From a checkpoint of a small transformer trained on Wikipedia.
Size: 9 layers, width 512, MLP 2560 squared ReLU, 65.8M parameters.
Architecture: LayerNorm before each block, rotary positions, no biases in attention or MLP, untied embeddings.
Training: a variant of Muon for these matrices, 582M tokens, 8883 steps.
MLP neurons of a small language model. Each row is named by its layer, matrix (down: output weights) and neuron, and shows model dimensions 373-468. Each number is 128 + 32 x the weight over its row's rms, rounded and kept within 0 to 255.
After each neuron's rows is what it responds to, as a language model described it from the Wikipedia text at the highest values.

L4.down1584 [ 90 134 116 104  54 138  51 147 145 152 147 135 134 154  93 142  42  59  81 109 114 140 152 127 136 110 197  61 153 111 125 124 158 176 139  87  99 128 107 114 159 171 175 109 143  88  76 109 115 107 156 111 111 112 112  74 146 150  78 135 118 184 120  72 173 109 107  90 154 140 109 138 156 117 127 118 116 103 137 107 118 133 129 145 169 128 159 130  63 132 169 153 173 118  88 120]
Coordinating conjunction tokens. Words that join list items or paired phrases, strongest on "well" in "as well as", plus "and" and "or" between nouns in lists, such as "divorce and marriage".

L2.down909 [112 144 100 161 154 118 106 141 103 145 112 140 160 152 189  82 170 112  46 134 168 132 137 110 138 118 123 125 117 107  96 153 136 143 112 131 108 129  93 130 111 162 144 121 130 164 164  63 114 190 112 109 167 126 219 128 174 169 109 147  97 141 152 130 108  92 138 105  90 180  60 152  75 125 139 115  57 124 107  68 114 103  86 145 119 165 103 172 152 151 122  83 103 180 149 138]
Predictable word continuations. Middle pieces of split words and names (Stall-one, Drăgu-șin, Cap-com, plagued) and the preposition to after native, expand, addition.

L2.down912 [114 177  92 128 128 149  64  36 120 162 102 110 142 118 133 152  88 183 139 113 120 134 145 139 112 163 151 193 140 199  32 101 145 127 150 127 149 161 149 123 131 178 104 126  72 133 115 106 153 138 107 101 150 108 115  88 147 138 183 112 135 117 149 164 131 143 145 201 199  86 127 125  93 100  76  86 118  93  96 118  90 122  93 107 139 134 157 175 139 158  90 139 115 137  95 178]
Pair-introducing words. Mostly the word both, as in both within and outside, refer to both, both small ensembles. Weaker hits are between, two, of, opposite, colons and parentheses that set up two contrasted or listed items.

L5.down1469 [120 138  74 141  94 163 119  98 144  99 135 112 126 112 122 157 108 112  98 123 138  67 112 121  81  94 150 136 178 115 149 125 189 136 148 110 142 140 178 151 154 132 160 134 133 109  67 173 113 114 113 128 136 112 127 151  61  82  94 136 138 112 122  62 120 146 144 137  58 160 114 126 115 107 147 153  95 118 113 150 141 142 118 129 146  81 176 216 139 129 179 120 154  71 192  82]
Additive function words. Connective and additive function words joining or extending items in expository text, such as and, also, both, other, and auxiliary be or been.

L5.down1886 [143  42  86 149 147 134 161 100 141 119 121  89  76 108 146 189 124 134 204 103 156  77 138 130 134  72  68 156 107 102 168 157 176 107 131 130 138 147 124 106 157 113  94 189 132 108 103 178  99 145 128 105 127 162  98 143 119 169 180 141 158 119  99 165  69 118 143 138 102 108 107 130 118  89 167 116 136 141 137 106 116  92 138 124 133 100 102 103 149 192 148 103 160 147 133 140]
Mid-word name fragments. Interior subword pieces of rare, often foreign words, mostly surnames and company or place names in lists and tables, e.g. Stazzo-n-elli, Galli-mar-d, Halli-bur-ton, certi-or-ari.

L4.down565 [130 105 128 150 147 103 118 120 130  95 154 124 123 142  66 105 116 126 117 127  73 151 161 142 185 106 103 168  94 100  96 145 171  78 119 149 119  89 100 105 145 105 128 139  69  83 135 134  70 135  89 152 115 180 101 145 144 153  91 187 114 155 180 113 201 140 118 106 130 121  88 178 131 108 130 142 112  95 115 152 150 177  82 143 135  76 111 139 135 139 100 101  59 125 126 139]
Mid-word fragment tokens. Short word-piece tokens inside a split word, often names or rare words in tables and lists, such as Pal-le-c, Tech-n-ische, Á-le-x.